Weights of a small GPT-style language model, trained from scratch on English Wikipedia.
Architecture: LayerNorm before each block, rotary positions, biases, untied embeddings, attention and MLP in parallel.
Training: a variant of Muon for these matrices, 3940 steps.
MLP neurons of a small language model. Each row is named by its layer, matrix (up: input weights) and neuron, and shows model dimensions 48-175. Each number is 500 + 50 x the weight over its row's rms, rounded and kept within 0 to 999. Numbers have three digits each.
A block is one neuron, or neurons of one layer that tend to fire together. Before each block is what it responds to, as a language model described it from the Wikipedia text at the highest values.

Responds to: Second subword piece of a common word broken after a lone initial letter, mostly f, such as f-l-ower, f-ir-st, F-ol-lowing.
L2.up58:521436445514553520491513447474501498448570415530446536516437550477501526520546598433469568533559438486409469496567457473527493476533494528475416516519433445479515414479473494550452446428527548531467521404519554532537503577494507448418421492512499480565551530573517516403523485521437493474478456467419560468476493458484587580461426433586472424455531458459531580456601460525490402538433

Responds to: Mid-word pieces right after a capital or c, mostly ol in Colors, Collision, college, and line-initial dashes in infobox-style lists.
L4.up10:549499515422538465423473516528564486450561555496478485538451452427517581493452579425434512426435495435541415485509421438542511451482525475569478562519519475515539480460446474457440486455556467503529558581387523552490520554487459464476456546580523449429531512567499535496468581481470443552487551578517496552549515491491440484416472492534514529533498486539548442498454536380441470454527
L4.up16:481479510468535545425542528535480479581530527472475565544489445477523523454559558371512508440473477499510483573501489479497571415510588554594464427576457583571491480453532494393489492587491500551510467511498453542424458569482499506371549546488510450584488510505462578467560559516542467520487391429516456437550536476471587446495525481488586509537479593489524516397464564557442510593537
L4.up37:442444485501525567398518514494470458526499488600537378538425511470512533615463485518448518594462476520577428571490457446416565378475425497483562455589449558463463561551534521463543483504461500507508526517479520529477545504474527487500448449541522487466481584377382476437423523459517592462500573557485546518557481536559479452471479412449546584502512551532558539455525453408546521552518
L4.up50:543505484511472529429454456540521561464586529477476498508465536504489461489447540510480553499508589564477435557490564449452578482496410543556527511458442548557542547541517451531493565472513457555427482541618499520559497503483519533504522493594473489352533621555583564460509469456518557463457555568534547499440488374467515470458570413532445499520418511571500587421422575442488491520442
L4.up69:516509568476453497462490569471455500451472506488595524574412460533471528560597523601535510563536531525463459520466519505558462483398496560508466555503490509416392498475477482552460460497474489471582539523472496368442446471448461586528514497430486533526368482553432545490545459574504535508458531423551532432556515519464539468525514482584530443581520567598574492543560533360459437437513
L4.up95:470445494471503504449480474525523528555555497525526625495514540490514534498456539600495332500513483568438469404434430545527556490526523431504432512532528564518562434509501474479525525549527538523526535490466539473500468553544494522397479482484552557472547465575496467394582532452488468464537554478564503533530536507502521403448527525586456568464450469447539471559432574505530466448577
L4.up109:528511494484514549552475481566501476448491570494534454544580470495535416525513508438618521518541476496519531437520489507530477579588455486552402461363463528456474472453580473422583507511508521539519497548458585531551463361452478503578488567543559556553475398560458490531490456354452466506496500479509449605496572592527458432536581398474505537480541587576546410528469594482533453445454
L4.up198:507554449507516418516360506535452470465455465543532544557416449586554513441499490560518534500402500473565390544497530514545561460560476535447441588460466477576496528414544487494474516483533573538570518467450489491441534497411503463490376441500556504561435465483509561518535520454493401520497498508511425461492393579470544443477554474528450421426529527511462419513468534384510553526561
L4.up210:477549439446561515585494555521622534480555541453559434502495436522512492496409593521492530488426497511449428532550543452419493480615446511477412431442558426527411504476397464481501487512549455541532553428433531562474518517426563395486454460544467448625513536534431560488429490505498465566487526578489426563459519511485429496517567525522407613511586459453518496538468530513441553379519
L4.up219:534458498551536487424568529540618534465515555465485545498462537462613414405488500538514522501470523443559406529574492537534418452615532456504564470459511516505481467401531558435541432513553496552533474485538511476514500472451465499545524488568531502547483491474408567483444520451446558551500409469509458515506505435479555467449509490425478515454460603471423555499497527559417466445524
L4.up247:544487456547496477542474479471523535457473490493420487477500457536480589433479485560541499459435599517497569428464491496571484452379413501492511485481563491485521517496471504407446561384526501486565528602508556482540497480475477499578455502459520505433597478517421515408480528539459487568562622502589497581503567470425474441383489431455525460390558622646528545509496535509498450546499
L4.up276:491544501485494427486561425574453452556566508450510506571501449499544571471502434459456468432440519563580529449521485483485562456560488548610430499494516471596483509517577521575478393488411446493515476380517529494453448480465505502448536476496567567467444477575465519513456447630529476493441481416578513511583466539516480499436496556481525501534505564604494516586515503512491495518406
L4.up286:472526487542432534560495538471537585451575437497440460499545492448496489461489527448522489490522527434520450428489421425537524532518538449458450439483547414437418463517515483520494448447551532562545595579467474545566508414500521405504484515523473405458539563501511504444438473562460525467490534491600603626571621421473483378482536512537533422555556512569463502572559560509485518442444
L4.up320:487459524449372449496473578522608499491474565559504523482531448428450539546483535511427510551409608535484479537416417489647407555540593523533522459549452504460490489476513472431507494502494448519496469507478481539552432474441519442501487478507553528494455479420566513520449525462532416442400474501474442541496507515440432511422531451538605563563428573493520477504511486532549429617516
L4.up335:534593494538579549439411420579479545499491527539488573552480515471500464421531573498500535459478552536481547525488537464506503538514450506574526434561448466396513497473491491499539502519452631520426488511465449463491528427536513424455442470559467541531469514464447554495478624498552538525468540584479576527462528546485416456421590447399567472537529500549567549436525458508524372522551
L4.up369:398612537462507542439549559524465404456516476574471498576490529526536589555450531462435470478502446414522462487511473500474598517473499592489533518492453509472550557525426560504442495528482487569540523557487516549455538579559539504412490546494538435428465542467488521511506323542400513544465456456488405430636523488509559515471566432512582528501504590455505494489521517484519608641452

Responds to: Second word piece of common words broken after a lone first letter like f or s, such as f|ir|st, s|om|e, f|t.
L4.up15:495463500495522569435540527560547530524486494569508445514496456514542494464464454477613539451493493481480540515563512519578519456498570474501553517554473557459461423482445570532443494534474549601469389508518404510574476488507520498474607574466432538563535505562554516531604452449483510553498490479464537452493569542472509551503413442530495472504453489532387486575573451533548557457574
L4.up48:426422555468483523526603473453457494594521526581447463533486431445516419534456480499527461534606536563470516436499570468510484492487474512504508535549543547476569525566503563476454483391464553529624619495482532467562409458442517448463454530562453494514524492418564532478514495447555506408531555550551567591458564424460490476414534472587528570449480526457476477477478555523583527576519
L4.up88:423555498583524586516559566523477603489389549485522496515526508501434416488462507523542469528500452411562454482443558451542459559502528480566528570461442430402500488450476498502399502509474526455519402473528582484535507510438610546484549427479604434464502451435547564446470508447444488521485462430544506446403470468483519555512615519564457476566562526548505439562561493560499444474570
L4.up106:506457508554508497439473488494494497518527631470442493484483437401505435488545453600494408465430417603485516459515410497498483534549452423531450531503539510637498462446466510430517499399492529487398551618478462585539403523507547526462525519463509594491467526601503445443553532549429477453438504617622499488462523498491512509484392517562414460501518487500476482568466500493493522505549
L4.up119:549523529517431456481562496429483512542497549454493372563542501498542418601535475470554508482498577509468463508528532459474535509524487529542495544430551519551494501609501507501448421480407515450503516541525510399565376431500497611535466550387482489488486518507491442495464563580444496577455509512565599414543483483457591520516384515415475544462549478543497446557509609446628506462457
L4.up144:491537489528472577478528456479487517458470519492460589419604462503485502524407468465445499485425502500428427518499515461514480496562552512498503555536573455559465502480463547626470474432473507454443452410525486352477492537485495459425453580503529617585508473492457510570401470525474589521543454582504524554511520475539424546549541494467518560471506411494392537542466474392440501617520
L4.up204:526412570530506473575545522495439499514544475548527598559510485528444475504529482521530436524563573479604473555533386552433521533523567480412478551530454510540450537469574553421562415521490531466393521496492492512457489489466540479478642453511492467478538428485507504491485464482481489565574512469492483445445486542549595524530422513561486486449485526497527511496510485478533489612546
L4.up281:496543515567482529515501528531501496494560625544355575543583469498550531611448454429515566432518547515498482392437422511514486515506535468471499529524461541432460456559610484438521473564517553511445494500458469458517486470465469505475517520492428545459527439490547524444441457472484477557534523452447508574531482513434491503457519475506458340431494409547562551520455537532494491474422
L4.up305:440492520521558480513584541469532480487503586518568484472478423481526472418547494447501544473508559558491497469495506493579437568467537482514499527537513548533510313509570346413565500520493456561460482452450535420445470580517603429387448513532508481494548525542622461577484520404540541569589540540575470490470515477566450455550507506496540538499452399536506409485482566461570465492469
L4.up319:468638497471550539493525421495454555507496495472581451514598518490435466493545459500421542438523547487494466428426514473593445510453510448584531591431540492518500368454515500521534439437416464483530482507493466491508513534463494450542533511565548484470510452556515515506541556575494417567552485567574498493405559501524568502471538585618428534476519458484502501493544447494439453433459
L4.up336:482423495468476456526493553486495451479597514497496537426476503498524462397460513398494524539539554563570517452631448473535510523550537503503564506505518528533504408571487506376427552440498468475489533532439457555558555461453439474470470437530570419575456561535611473437487513545445480473526516531427474507444409624462454488419496507442595466443521488533483544591529558500514446503503
L4.up344:399473501418451455458549442456453419515500572563414572505491491504489526483532468449542520477561587564494544499540473471528483496453496382467540654534526474540526534467497496608488511462442478551436535558419469502515492460536477464508526530564607453491586447478527490578443537500491510474455589546520507460494453392414538442550526507603466485476578461541443524546564419536452452506514
L4.up350:500457456485447541487500575466514581538581529522508469505495466476478571385368543480474547491552522515466467519563507468448525552516526491508527569509496390439527516464528515516423465487476503511416391483441533478489442536571557528451485401607539508508502405542478403472451481469562547515579395525542541502527438458487376490462534517450473504423431475545488509633523436502521482499435
L4.up366:393527485479540529442591512551443474544530494510463555466476574565431386503492600515423507540464531499567504501557556524417513450525489517611436545474587553433453458591495459590445590478481447513496460483552597447508522545448602449518494453455518452482503397523511470529597476501471448523565410501529595500495514381486606565507448470541554511480446394520567519534471477515530438443472
L4.up372:480513452459567499513462526502574480496572585444479520473418497513413457635399498508450489498544455625586604436519491584464551447441455396480501482409492533465533511553482475514582518473475545524431586562397497592516475439501444529481489486555417511503507490545473489570513512526472494558510500445492498542499449501505408490468496447461462543466467528480433516629437512563520480424539
L4.up374:485500454498473489483437540482487435511514522497420444462430479538531438452507447425429459563535497513577494500579503494429460538516538460518505532508421506573528444521462544559387551428451543530397530535536503431507495519512418541415475518541430546497577508511544423527501467415495522452512538478530523499419530453473446412502602515506564604499529425524413489550599524419533442446433

Responds to: Line-initial hyphens starting key–value infobox lines (- Place of birth, - Principal), plus second word pieces like C-om, s-i-blings, col-le-ge.
L3.up12:550468486487516515455524493511526509511604588481439478546430497506462519443560563461454519630487546533590506473543543481500415438541442540491523641502514525472441538510450431442596419478506444366547483468423541474480428463439487414505476483536478594537495537468483529457548474522385501466445483541606392523550535466412494476431620531488517560476554535583591500527533507415468457521550
L3.up245:521561488452467465430368503437472541486557518543513443587569519504490478535551415563476591441488499443551492522346514542434424533422462478583472530409485566533505504448475458532468552523530537403389466485445463529471419468567480490521471558471552540479568510476591469456553548520491550569478515482507452500543434426531487463501520494481417455462460525576549495498406480451445430507486
L3.up323:570440475443482585513523470485365451451574526530460501427546530495526498549474551545502438491465511498527421493442582526343478471523514436475525459533498543446519503513380440448426406553632448413528510585501501504535456438493458485472481440512505550454463511539494537516524512482405499512510487541477550529487428441386433546484551523517491537538525510492481460556534543466472507492501
L3.up354:508472526504582479489520456539537467509535462571570362440441489478602496383463589508557569566485548565510433574478601517474518461509451556474445499513515519524521535498452490530468533439467537570497422480554571394519521511488540492579553463434504523449557533506379474517454445430535525642510518519493629531493447467455501508489550519468523520474569419529557598636554501532530411513467

Responds to: Second or middle word pieces after a one- or two-letter start, most often month names in dates (Ju-ly, Febru-ary, J-an-uary) and words like p-ill-ar or J-ill.
L2.up353:512459530512501441474547476573487479630495508561491557549476498494522487561490544478402555510373518489501370460475514432435522518615429489528505434537430497527561402425480547603517485529539501515496555578397443466422487483484475450458548500564526378461449614451358508544491560534479488545496515505451544501501457578521479550443519513523448505478467485459477517468501538521462463527499

Responds to: Word-internal pieces right after a word split off as a lone first letter, mostly "f", as in f-re-elance, f-re-e, f-ir-st, f-ol-lowing, and also g-re-at, M-ad-ison.
L3.up14:579433470497595485487468496436501527512457617590543488472428516535391450530487488470529558539491469477503515532526542394620480457462597440485510492466600483456484520443508484476435405478603534519526523480439597507494570501619455532502564446431472463497460467552466427564523456443525484593519526433383519429476466478548462535502413481502522476535545517462463468498571534613525435507395
L3.up19:519625533444527499416534501451479481492524525456451458488486445347499412621603515457530528483514507546514499463533448520480518523465395472510467510636485478457524450512528485514378501495535494550395457519629553439591573505488476475480460508434379497513535505490587485577394447491494462535496485526502516529479526425528435512412533510605543457559547513465567584503634490558581518531466
L3.up74:517511453579588498468539472470458519500455545522358366466463549453500485547481449597583538464506511526535394489415558402533509380506472451523455516471476438469444478527494533579481507585450509505383490497453536556458478473477525520494521527566474436552535484546511449528416508507544518534561474539498511532540463532531546476497461554554473467400526511495557517508604572545620457453450
L3.up84:539634560570512523622532557486507516583426496475533573492558530485523509551481497421532493452476472549539514343532528478558561418523504387514526447479491497506587530498527452512482484466529553473412492502396583445500465460544517474487543508512470530543490442550473539518631508520542565445464528501495624494507569442475441541533545437549529491486496510541449503567535497553457518473380